config.toml
n_kv_head = 6
positions = "rope"
tie_embeddings = true
parallel_block = true
init_std_qkv = 0.0166
schedule = "wsd"
decay_shape = "linear"
final_lr_fraction = 0.0
batch_tokens = 131072
doc_mask = true
z_loss = 0.0001
MLP neurons of a small language model. Each row is named by its layer, matrix (up: input weights) and neuron, and shows model dimensions 192-383. Each number is 500 + 50 x the weight over its row's rms, rounded and kept within 0 to 999. Numbers have three digits each.
A block is one neuron, or neurons of one layer that tend to fire together. After each block is what it responds to, as a language model described it from the Wikipedia text at the highest values.

L5.up294:562391527538457451574433554521464489483475499583609435565535553535475543582516536488467454631511517583448462511569479472572408463526435550503512605540469351471474520495489567483538502505507500417461431509477524449469412608422470455498454466512525444585467502519529548567506426494424452511575559492565471450466493540534482526466484472557451547531450537430517468559464496505536548508506513455563524515516509504503521512501518546563449560546508544566376448489499503598552498536448529560546516472553429408574566472580408460519655517432539481490494530466505514423450449524501514444
L5.up333:532398605458511539414467521480488529493561507500475457572569523564505460547553515527485566533485449573493481474462463466599441589542499526519550524467462467466475571415473550416462514470453470505456493442526506538495459582498413506495483510517464458545572493472502559601586503501488449481539509410518523517502523490434547475523560456561478477533470619548505548497507479436572435473516474533512569498411515483501452558398592527567526473521513570584607519434533475511541463467461460478560497422450601593506518453516482469549536424524514532458471566564466472496425512454450559561
L5.up536:480439644457465443502561521521510574477492561535506471564523462588466510483558534471399589556540447605448513483487348489498524578456405571524585522546519417450512517403497535402522526477449474508471490496498467505495525611577499527525587511483542439461534513555430521512521446534502566486516632528495555564441618486518493519608528472556442499576495592485511553479507478564591466511598461443610542546583421472493485537416585524506468469539444536516395457494493498565476583534474435514529586473543500412503464400551593614517578403438465444441526510500587471457527486474464406488
L5.up681:473448513477498478508425575564468486489465518521574416564623519452483471458499500493473568564548482547423511576548427491450411471468429541535577523498420389499448499543397511521569494452568495480539479399460453502439579496526474514464553534509476480507457600521433503541480497539490562517534569515543428540454547451576533482530516458554503503492452478481541556462525515522569446471445469461520500405504499458450524542487469623450352497541499543453444395459514546541453489508529498482443569464519649456519561470538459540482584477400523533488495552454506473404557471491481425555
L5.up929:414381517526492587518541531479440476506512541388477424498569421506535506498509489573427516541540514487468566493426494424504555510582484489512528480438507444515431584532548462437503507564445455521400443456478555544494583607501455534519574525486457405523518504460414484548465558525519543480539505428507515600420532498489466454505457548537542494609450575542468510515522496485527431517511527499523450548500393521495374587415551616575549465523477516500546487468503449602522538604374551517510547477468580519413484447524513516545508545480502503503399560425484570513537454438453522543
L5.up1021:446430433488564546499529506557459466597524560552545413556658493504568464514531469439443476527588527515551593588597422527578562535501445439615658555466457456515396555512550504398559456528514474437490506499517481465501462595480459467554513584496518427528469502558425524570486540458407559428535523459529539647501459451421452506593575557578489500538423510542563608458539493443490419454600507565526543498573437461428405485491495517452480541409474577518477530429521534471506579475488490480499524477432607356501506376528422487488548457560465540551473572503525460446452468482463475554
L5.up1277:598414531463485440550547594583532493492449522440549442505484457538510459531511429421478490528555487636522424472441460508473551524521430541521527508415517503441471490577536448510553461469593410524496609446503555452419556584480449525611488538494467495531471568439446491613503504397495530456501544506472488481451477559615472508592587476522601519536426586548525531485491452450461436548425477503495467430576426448451534507521456508496439439583508480523453480485435528547474579547447411501550540483462508429522566428601476514416552506506516588529497565502554516431467431545505513455
L5.up2177:450425508477535485483482482542430531564485502481473452500496498597501477508538467507478516539571529508524499458487535455550432461511460458503508534558426543421419560441423405488457528531497501508522557487543503561447510534529443467507475536380519411482552484510456497480399491593559487569448485478525498509472487549473568526562593524463494508561577537524475544457463546426437435567552448554502474556580562437456430563563513484556576448576565570464529494457458548642493530598432442487567545567573381523427461488532481616454484495445515448458454526526490531563520463487574523443
Last token of names. Final word-piece or number that completes a multi-word proper name or title, e.g. route numbers (State Route 10), album volumes (Curtain Call 2), and organization endings (Montreal Impact, Montreal Protocol).

L4.up1277:516485441497564495498496536474414447572421448459523498612551504494488446531466474507505512584525610522456456574460324420501488569517446549511546582400521544501530502487463453480495519547472559452555511481447475468496548469534512453539500488511448538551434414519473571521535520477509535528528482542464450492480517431524408538536555517550402521487503497547442428459503493570576474445427450496535528502441599569489513494528537587482578593459501445581511477551516422475429458512510530518541557464537455514608507466527467468590495431474501507522556497538503544399475450442617584517
L4.up2302:550439455511581587609479537497455546526503518490536561467475501496444510571483486475507453471530488583553589563545462525541493437487449519591466558508468483503458472463509456566479531476500506428461497462541438514439580457411442348557541431476370437454517501450414565564472478502545544450516421419484443506532530513522493450609544520450424456436428504539597485575460464465504455503449434607466524556500462456483503550475514520453537510535627498494495483500547493512540424478439559456468453498510427462508548493577459404520544438470492529390482549595506426485412474527552570551
Preposition "on" after clauses. Mostly the preposition "on" (sometimes "of", "at", "in") right after a verb or clause in narrative text, as in "announced on 7 February", "acquitted on each count", "received on Saipan".

L4.up756:447446534518438503538437456429501560503564511465505580425490503522557443569554508450534539507532463525581507510504416436541464490488493336458490477406374368602518511514523425515461449504549515509424462531510488487483483511471465550622496426535550503503416482546531508542539495481436407451523458463540469515516503524405506582444517504550525510443498515531527551538516483500565504443503465559572521468412483458513504449497620519509528521415528493480359457473476432528629501450498460500474600518597486517505437533567522455501530426512454452521562520451533491553448452498422508451
L4.up2182:512511438500466545521352476534481571442527533524559505514593529531538443586439449439472421573485542534541460502462437453468462426534500392509577550539428495463553524433594401476480521501589600557437496500551514547552512498558369502471526451475469523452544459495475472493513500482481455560468476506475507587527477540477475528510478483530449578486500554585502499486501509466445587439572349562502436483429504568501547468521499603563483478503516517494462474592552379544574504508505542536513509507489493430465586516545583466519522431524478454465546539510425508405575472510503514505
Indefinite article "a". The article a (sometimes A or one) opening a noun phrase after a comma or verb, as in less than a year, a low-budget film, a physician.

L5.up22:555479516517511517495489592504486474472552528523507494527512515543504525587491556501464413466467499443511502540523451512581512441501529485442491564436520512535485494480519517424445480440491472445454417462438477512548575458457481414494516404504416521446454507478464489551438523419449490485514451522519471524480527556451498520568548556541448441557476474509459548463463410450409497454572425521554488431544527489483522495507564571525579517436670482624359472540592479487510476415449519528551461511422543457538542435583431468528516507443452509431491412606405417533402463485573548497
L5.up406:431535443549492548492507560435406468527586544576474471485416458535514547527437557519514501509504508527521525513506493481586484509498537477514466560555509527508441494561526438465478495454566546425511446455577469593501492483493490502519606537474403445440520528557531484491444473445488568452621571437479442463469583594510410422512455471475496543464500463483486596457378510447477505492405478509518449581501524484517440636648488558541652562483550503483522467515426607424500537476491490494569443583517519432617527511518547500595510473522506453463410525486449477594483446485492511550
L5.up677:459505431568444613465529519465510608538515470470531500507471484486482476544594609360458478496456541478551533471492486554574462449527490524490527554516627469580561465605406525569593378462458455489452419505519483494369473477472504485442543567451479488464480509386468488538352504488419529492519463479455400473457485413508523435519488532506516459553472530483431516461500528483534533509440519560478571560596431472457510550532448493539509547453524487530484486505441539610597473583489539504586511465483534405506491525488566425551495520513500524509504577493422546530562445442542640444
L5.up687:457456481480527460473531526440564466519560483497516446530578554498500527581447405488576461474450601507436578592469549450447501510488535489472472527493483446559440557469482515505457567478469529597521505494523468507475569546495511482518476515498454465512584557471427485489425562585494409551535451457447474461551526568553474422620505545489540520433439563532479514491488418438434550511529399554530559526458539479556546621542565498493511506441546397470494442528511525469563545514455498450517451472596379535402455534577389422548489454489453512531468462547434495558473438467549525550
L5.up1331:413500551477528435587417469623584519468496532488460443464632514542510533509618499518472527432484454544510543479554498526478592514566494460405541522492510415496406510491618501506524541457540502509474438511455530504531562493424499451460516517483449526501507413458518592489485452449469427503488364516495416549451489393555542516559541414486510487505505526493461537461489549474467539480571447448552561478493500566412496482438569570448417565442556555481550426545450517529588588542522524465463507485464480428481503453509550445500528483457424533481406557495567433513571543467508470478
L5.up1430:473535524455507460546502468440426575492517494479516458463524484530521472540531555506448452506537429466624506484542511465532509527478444484563405488516523455457444441551556555478491550487472560557475456447360414555526487493572507544587634487389509438421445488470544544527481447509530561427537485549489395485524573493580487517501543542525477443514549461513423555498427451450508444509518469474495383503507551471442577559572600542461536521494480522504472525505489490572532498576511454549448481531462492576460422532439525544527504473545587472479447579509504469510513554507397458512
L5.up1934:372578506575507451512508511501524440381513510485512469522482497532545503501550461464430480446454493556459594550521581485510569485471424424549534534429481526413434508417541511488440547541470497450369424535448479456431555425490500517352573423468568449496484519519510545490480398504472566477578486603481542570518398530529476600494540607525521462560509427472389515446465508443518401554500406453517490468519407539429481591390489463437441541390482547514398514501519419457390568604506465540502535549606530511589523478527610520487533527495578528487504470472535456492514523422576523521
L5.up2032:421506513528485476497453582402408535521498520532540508447514481524444554572530484443558480547561524509607496579468463494534556418474488481493466570550548513418492486483380479492444474466464448510441546533568493500573498539487464531488515460442512593512494424427505579485567497410512566451566386499463479469539549546508432458555526572518484415492533510607393506489501533569563573458525489520485487343582501535469537540476616519546412478465507470570505494463466465517476505524511559580460475502486527545501457458471638449504431466440424496498509545541362512505477425422463480429
Date-introducing "on". Mostly "on" or "On" just before a specific date, as in "On 7 July 2016" or "waived on August 29", in sports and history bios; sometimes date tokens or other "on" uses.

L2.up43:472564502589434428484477492587532493547565511503605421524605503532560507492475502507499550473510539546455540523484521559528490464464510510469491575517548467480427470553498477478502504449499467421485501468492512507458431487472504476566527380474437475476451526598467520502492458446519515468569428531496476478418543598465506433454630535489571570458415535550484597412496556390523496521486429395458433449466595561436547545474514544490466510487516515585433472557587504420424482518476597453553527553550521544626516539525462488531558521403517543471495608482483435445571495423488420552
L2.up965:568529549572419504530522549596494460476577566583552382523562546465499483485483455501479463578617538569445633547522509523522463459493519500580529493545516426505516476550600436497538489523412448456462459467505496539436488638560442491579564419520466464558502472534503520515528488478426506539510496512482499502389523570506456534431546509519565531608378469556531521460505553491526508399501559419483556524550586542480531525487486507505479547533489546697550474538581518478447499533525518548498528556557580503502485470510408443515577517433507503475543635449488516503487443492506624431
L2.up1053:584423576544499528566478541587461508497484473456486574486573540598589449535407540529572442557525511505500566478480451477515463472445479487526534563530602474499464440516441536381500528545484521591466477481506471401481475599526444457517523454462514515627429353507490468543488558516520446454557491476527501530435602551516565505575517564520443480463529481441546562559454430469653521437526529506516538544567560378475496517536583518480456525566625594560496572466546510642531540492501509536494529491468557593465438474487553506528562507488521410569482593492494547458408407570449481500
L2.up1153:466506575529494582487500630516539552446485583484495574494585466489415507505558560597528569570528543499444514573503511460566469490439504554631530579488413463450499494624398490523503442520543481440368561551537526513474562451506503432511494487558376459619481435480541561526474486448472569554558470477408484448430429487542528557558569535482482467571416555565467548485516486434564393479508454492541502543457417499554474500522559568458489494521518666508466469495495446496486588572453462539480467510475576528488574471526517463479517429538508412489616571426550525530453425482503476436
Mid-name tokens in titles. Word pieces and digits partway through proper names, titles or codes, e.g. Lyra X30, The Fall, CR 161, Sri Lanka, Deadly Awards.

L5.up54:366550476488491498430509503546396426555527490509518428501527473596436469512421517499479449448456619483484542468526475468493481427531542451554568463483501457492431469550497548451543538514526497484459517379468508369552573600423430430527474491463566384539459506402389552576488475401439495384557463429453483517430518574502507529664533508514439529600480535473535527544522462471501481526592512534537460464580457493544390506450529521565558509413526524508523480516528473560598557547509466539494508463477512552453425496442551494543524468435528420442532540487518552612428449503502446617
L5.up313:467459506399509548504474475545438423530465526490512421470471514525542482493538459489416482459570539671448547493568497425459453558516494548471517526436447412395406621508470479465516405520482463506446503513541524529502548549533536582504567542494477390500501489516461434562574468493526530450545527466578498520516519436423436621506606567567524527520425570485494512567412517526536439473494574516536524513497487467571461552469504544477624525482536402509483448536501500496494542493515543572461588486459471586536500445539590537443532435433502550550478543455474505480458546405503383495
L5.up714:501492498532470554525512508586439414530416478562474421513591468561564440444525482540509435522530600457483619518548491541530429466561539556508454479514500435511491524435512544415532476598532534488419448487463513501474538594461496494441589470456572382585442442472458480485462494544488450538509569337515534474486564478397521524544492523534513465535485589503430473606453455500507464543542415569598505456493549427524503590518510563465597491511516411476479649479539542523559520571507510483527505561484515495488506565439504563561466467464500457501538623472541479429471483458512450529
L5.up789:538504536463512536564491470541394439467488555454476527565460460549574473496554527506476467551486497618513541575541500525549488590501421457544556418492467446496516518517500506391562547498455426503478487484484489480482531589576478546540498516473510373487464426511426448499485443525430524500479529435491460543432579452459419500583601604574546564483442524515539526480479444449539491444543475420568454404532468430500429482425519520488612507572550486502445498495532470551564492472479511518527526510498457602462554507503478529497530423429527506457584606582526533445511419527491437569
L5.up1338:430495521463479443464577479499440470448520479536495464553489506556504485526499448512455484490486490537497612580529481492554399626561484514450532477564584384408446576475490593447549461482479462484479471492451506460396546557503443527546550507500503543516474496514461532508501512534438535456468490452431532523429595487380535516581468544523473489500459451465485453487472481416504513516538413498496466433455478480525471533475483502533559593458527417507502457507500511533541544568519623519540499525470416567543523564475500550510504536396509479524583560564421532549511507509481454426
L5.up1422:395458494425521594490401570485405532519444508575513443478539504519551388506502477477471572537457481511536577489563482454457502464522437522481537517497509486480468493551423548445500480528582489525506458473513451521580557566448466483530613501497522486554494525423523506479555492535486501572490505474514560524529558526465449540561553527590455380491484479542531541548449402497541415505495484464534566568605523486550506495434494494457531476525565452554532409493574492528565487472443477453499437464547538449551473403593421526566503468474446497568454588532423510467450503465530538496
L5.up1566:457445605487478565578535581559378378517485542544538560426506501611535534651538434486427507541533558527469582475549511471542418535513430544577460553546488424547518527437452521494526492557578419531412495442629439450526525619509563445522501530504552502598456448444485496618460513456491493494470492489490494483455538590395568604504476546511493523488482590518493553462494509516509385526577493566665497404575385500518552619448460509433565478489551461545510504424589504483418441465502460506504499502472534525572489520518540520550519405432559496522532550453492513465537473484484479478
L5.up2140:518461521478503481499447601562397397526473550522448434468506474541508471496551545437456531407470573424478568505494417473494481511588547550510499535543563461471513443482454420373579453551545490496364504536469486470570546623430515441497519516486506438580459507377434519482497463527489460465445570378473609568533530561395419515526520542476482484447501554579434597527446513545521387523503568502568501459465551469497517498461525524486440461500479523529519471436579478510523571409517468505474555549493614543544447440423524495568481385472425563512485614509441551559485444397495444589
Noun phrase endings. The last word or word piece completing a noun phrase or proper name, usually right before a period, comma or preposition, e.g. Pascagoula River, subdivision, later that year.

L4.up725:474437527426506553546552560447508483524540517548490502538527444487383487564492500473428533497486548505563516541440500399480406561626487550442475469431480444619477641521559547556523446505509496466464461301530516416501470557529427539578528534528508570539449518523466569519495461423549533430533499476496450498518541521396478530541521480500526424552496518463421578492422481529510461484589456538596503425536473474521485482487559464433610563540600515553474525483570472428471450515459460569506531484509502506495451397517516489464482423421521447508567657530439548469409507489488478551
L4.up1896:396518460505496550495566462435458446507548487602528506521492506593460452537450427471501485532483550601480562511560527391614354491556460516472460462439483434457514519445500556519497445499542503510425440493545442499525434538510368544556515475469540512549483515476499574590482426432514543442527483415588399498473547503372501559553505483494481457583516506522500553531485535543477539522539483463458494437543491408485490520488521538461608520580489509456509503521473487603515411504533539608574535561493500482481543546574500473520492522454437496488599536563518470594439406521415439469
Phrase-final time expressions. Final token of a time or adverbial phrase just before a clause break, e.g. for years, in 1980, as well, that year.

L2.up299:513594490502485546566448426543442479442398551531631489531519532477413530536437473473577482530420563484580543474485510538437578448450537454482474591402495466476497607602417498587528501530421468392542411494467475435492519470479453395527573400542451514525495505435381519454393488435445524507535453419452553570458482605498555542520582570602403369550432520562506536517520465426492515416475444418545566475512392574495565534486522525476515498534547478446508448443442504497512520556542496405479518490491514487541518472471426486489419472551534494564542551561502491488539466558522568570
L2.up503:503508544484479517451463474494497489412492567516446440504592461491563533495472380535527462414516562546508499548458428553521513462471413398449444630407465440498468467606403451466551494544434461498523497446406490501438555505495519442370543540454429483520459551523549509524449489421502440505510533482445458430575537495443487494419489553470409439552486493476479516450520635462550442502566565502496528595477527487469468547492535487506475485416513473442489480478550557615496445503605470555525517518553441569501432493566494499512539528510427604513507571505580512549507486535459471576
L2.up1143:434461487447497465489407572403493566456588554534549469434475528498531528429597512569471563520468441552473524478549515486456502483599541455435508564535503436502515564487552545448419553473468628554451581434434436415493554463592476525580492510504480503551488502422511457458472490490575550478570491464511542525385453525492456447444551497461516467479459580525409546443485532516525556497531440487552609561560520392524571418478565516418513548524483481492492451522560518506534387470510534569530540516495543511494454561586482389563534338460527488535505532520488481526525480481409499450
L2.up2214:471579487488552541524526473500480510421420524511567482445455514454545542517510375525529434381507447538574483486451517486375458464561462532390423508431563639469481558520439598437503514536363548521450587488496551499525461477434546575405566529511536519581534413382487486426476526475539509461525501502522497472461452591536549535543462564485534428528453518515365441445575542483541419497557593496576525470546536400494461616482522516509563419455524474427554375436574573457509449518474523512470499446468506547521453573480406456596543539469467596460576570516565476589541440516521499501
Date-preceding "on". The preposition "on" before a date ending a match or event clause in sports biographies (at Home Park on 29 October), plus scattered word fragments.

L2.up633:622404587476514494454523490531388545486415556536477484499526465589530536526466444498535578481513533539542544475473556469607400502454471449446483611492453509557366482491493446481509522529453450539506447368536409481404541513457468517491566474495489512523525522419461539433503503496493529397493502501438504516533540543492464552515542518516478502480538428576513594551527541479576486435477578362527566509580525493498387442507484518569480494511505509501513553509481458550597553457505497590499531499476575490509552348438463486559559495463588491638485570540507414509444513501451461567
L2.up1102:626444505508426537504548518500417439508512538522462588428492391636495469574489468560386480448492514501468539540480468489519466468467540453504465480370517500433501533505570510445518481422521493534527453412472483441494440651434459567462506523415511558537509462475512449568552507532552440463516546496503545523489529618455434567533481492519516491505443516531496536561471459498463397623547496559510489513551483508480459424454578479487505554490571518544600520500489487500579526550464432533464447486454519537543496492454515506510502436490484446519506631533494548511449496473439527545
L2.up1441:519542449505469570485529531613438477428489458557485530469510456482557535526452454488426539543544518527483481550550586430466484488543544563498407480473558482409536559463477436499423523439551582467510562461563513422452494522472521539498530513444542485583542474413490553582499530451475483548490469417513462405417478487553491489519509474473419474445410417559465516458513573500512449488454442545548458412511580451456507516470509426442552541558499476558544388443558496596465466494430566526511452429490504486454535458480558483536627459452444472528584550540460412502425501530511578486
L2.up1748:542587494462468413468464476529410480413472539509493451521611468469502447561491426542447510466504587491503482574439575589536505432521442519474407504506550537566483498453563576441537533521440559435479388442444556440418537465528459550513548452449586458597516428447365439509470474517546399546518527395436547475475440516461366476546466535612556410530546526510403536536524477454496535521525445514527502465441557503575410523558529482541618459477591435483542521486524418580428473575495536460469591574511442561435496570498561532652503520522396463525598572556498488563496470486563534607
Span-closing tokens. Tokens that close a span, such as closing parentheses and quotes, the "s" in decades like 1980s, and table pipes.

L5.up93:450461605460489559494518418515414464509474579517469420440522597481534499485502454565420492494496526559473549586483521432544470527511556509434462503577438470473565531471524540498539466474517555559487495455558413523510501535374420437500491522486466467522473458528526538504491488603479533553532560586489531461503485381444465524439478524547527521593602462535515444594510471468515488467501562511592486442544500435424467524442535501465430569399489488490472425555476437508533531518587510534542567463429586511452507453516570534506487495511576441497554498538415549509537408544455545581
L5.up232:461520524441454502432526502465408492495426534592533506480479562549488432572486519480420525537480576603566463471500505480428573403415385410504489524426495508471528547507437529525492475507501511533520426463610476478568443546577484526449455473472533478474579404483514451576521473488453474492511508540435493522512546550518510639534503555504459525433494489575475536512514509495449522562512511520536508481435487575528518431494531539485491495528505489515398605463401440521516430502523521468571537512532499501483506502537520353489532435453445539437538601436516536485413410428576561482
L5.up405:493412493398392569492468472552513510531613525509556391595487515543405467462586483469386543489490610532571590631514474434465386459429485415522498541451462546498465442508501539494592497534517554494567539495498471469545482492583481492533541533511438500487513575486550458531444543505524575523560554458477561518516437442460387432502472492567482489410594518486480574435487559485470449494544434517471528451535513519485438519524516545547590519406522464504458418484439488568461416460487563509584509587447567521621468595532511514540422591578530485516501557541554544467537455485514552468
L5.up960:598510517519477532492411487493403533461512434515590474454484524532494496478529420453397457451544502509577529438545446456468588413519509534519472548540427504455484553546530523427569457530417557504459468487542450441553467556438453457452473523471522538475541534470530504538470483458492452538494518511407476511519607559472501517417482496619510510575508521483498531483570581462479468508529424500533479484451484458531471459371502542485555509579537492429461535508484549526572497553532559542485488455552543422527493457504558498433418500492481482487536542591460524455563445452528511559
L5.up1176:402429559525470437442465527469529510410508443450486567560511472601510413514515478491439504539476526457522608503524490504497460512541420473446569488475400430467551454519434440408480418422470514586460480585400501461550454499491467487502599552414426569387471499437493460523541518471435448492497470521496433523414392499417583414555487477568467414542467518520484497540410542529524483566529481524543447383481503565548495477441458549489587542473519437517447439469496462535494439523545449522514523579507581520467562486567526408438502525475527431447464452458462500548553528488446541582
L5.up1726:449582502444495554475473501398485416509522633516564547449477556557496430542515452442562570470506452510567433561491457482424606430558446464403468507481428506465468558558404448546485508551454549437459453491572471591493424512503487524494532530474505582538593444461510529424492512483446500580478421495460467511483498525470472502427434514517515475528541443574540490538466479530525531439539462459535460464452492532405454518404576510427526503390585501416414498493483377465538423597514499499452536495468492469566489532521527416479591548517475513456552550504510519510491500464507476477
L5.up1819:476484462561493510475502452526461502486575542507514567449552542543514411556381399501455481573479575488518561551520476472539482487479471406473578482490461492460500512528454434534460517471457518461462408521449559603464469492499416474561506459474403531472530449494597537463493569506423421543505490513433489512572456462501542528477422493460384466461494538493418479494439564421493472416522536577508528469540499513419496481531571540475520487467622519517420520641486453495533438556438562418513516555515551449533468493576470505530553558409532457376489499427542526539530487487466531447
L5.up1947:395500530488548596600430512526529541373492488521555463478518591514558439590481493482436396479501452580507528669555458479555524437543521459449591558506440516462481480583526489535594490440497600522464489475492450565547518417528436420465435456487426569513548463559432517507496444528408551485487454568507515570475467500406460551500445514566538517428504510525472508468561384461521489526496503508567490510474545521567503465483532514542516470423568448511434390478544568583549464520482386470415562520560546521552526485533459521539524517470561495430513419418446531506436462476516469479
Indefinite article "a". The article a or A as a whole word, mostly mid-sentence after verbs or prepositions (is a, to a, represented a), plus word-initial A/a pieces such as A in Axe or a in after.

L4.up1489:492559476525438546434481489484438527545579482502503482521502553593523419433439539502425407512483549455454548437646416552546561501520457569473536517498575522588444511472477550398475547482530482512495473517509518563592549660523495506558552462473534546440474479468468488460463503451497499448533535529540471553526500476471467540546457478469469558565537486595466506491439483466519471617559531444591494514586474544465432524529528513494385544442441588490472446432495477502484464562460425409570453525537521517526469438560566481504518539506478467486417581516404473426482457527526491462
L4.up1513:511442473524404440501462513561452434393465594470552424466625544618491568564429376541486457534493569417509483520546394419558559571483511566483483487520548386454480396489520552463514502500534458507525532512424517486440515473492482544437498475454528505380552486547460464502448559527450546369421507493542496581530463465482456416487576474388514432525421445493565510510508509456577483597560410527516524559605515405521434541506526581446536490470486490464471455528501480478509456491435474507535456503419497490476562492450520560546533484495539549483512545545463557510511533540451512533
Repeated name endings. The final word-piece or word of a multi-token proper name that already appeared earlier in the article, such as Feldbl-um, Thermo Fisher Scient-ific, or Gulf Coast Medical Center.

L2.up148:479522504486441484504452468569536562500508507402486400446531469465566421482527464423444507489472530471526520514398525498448405508512540534501504581495451502474540465476601491480533458492521491529510484453512409383533496528543445472454457540447502563509490557526458521480398479531625452489504473508406505534453547412566430417511460511501435433435434503470519492526510509464426484500570479538473465554457527491564569487513557498477421520481565500531480440491535541496511495533444475534512503410470488489446514504552590491518510499571440588453562472525455460499525521550523561510
L2.up789:526430548555528466476449502561568501502443541479477411489539445489491493530450465456469566478537498540611467533511538484573463447553493493492570463478458477472559444540510441477516481489554442472492550453519489460545447547539459496480534557512542553455546456490545532502435520533496448475510484550558524506479385541443425426478469435480490480528505408500458519559490478468462485593513574477523421561489466421538435458558551498497464495506425499437459482441415454490460525465466528434568600573468521514442450546450511469515498477506574569495473428390497565457524497425409552473
L2.up1736:438557485510417509528474438559501541470528531477443504571627447550447344478483483478503399560548627515523529451550532468526553352505453506423573557486490374454451435497578499414505440512497518512499430470509508461494509557492469463441555506392523478399530484497470574493453520490531434452549449574512491479439504472492499364438504542517573479573521455507456520495526516456464519485552438485505386511451511530592521536509512482578512475470463540469447459405602490597599594509540420499586477574563490541584468489519534551548481540476468496526496587522551467481582473497465462488
L2.up2181:583446485393439575563499500510482521370564536519471478393583432573402413469560494536505296524559503517508462525443448508445546483477384532428592535481580535488546527585472542494536593518507522502562528479506575525489515525493477400424533399437444496483513498509490427557459519517551561555569475531565477474466545494514496503508497451452499528498483410556547465537419633476455569511486550482503467481422480460587499517482578591565531513483549502516547576472562554501542525525492687513489532507466553452460568552488496480529495433406471605501525596508469513473495498530494494487
Predicate-noun articles. Articles (the, a) opening the predicate after is, was, became or as, especially in opening definitions like "X is the second album".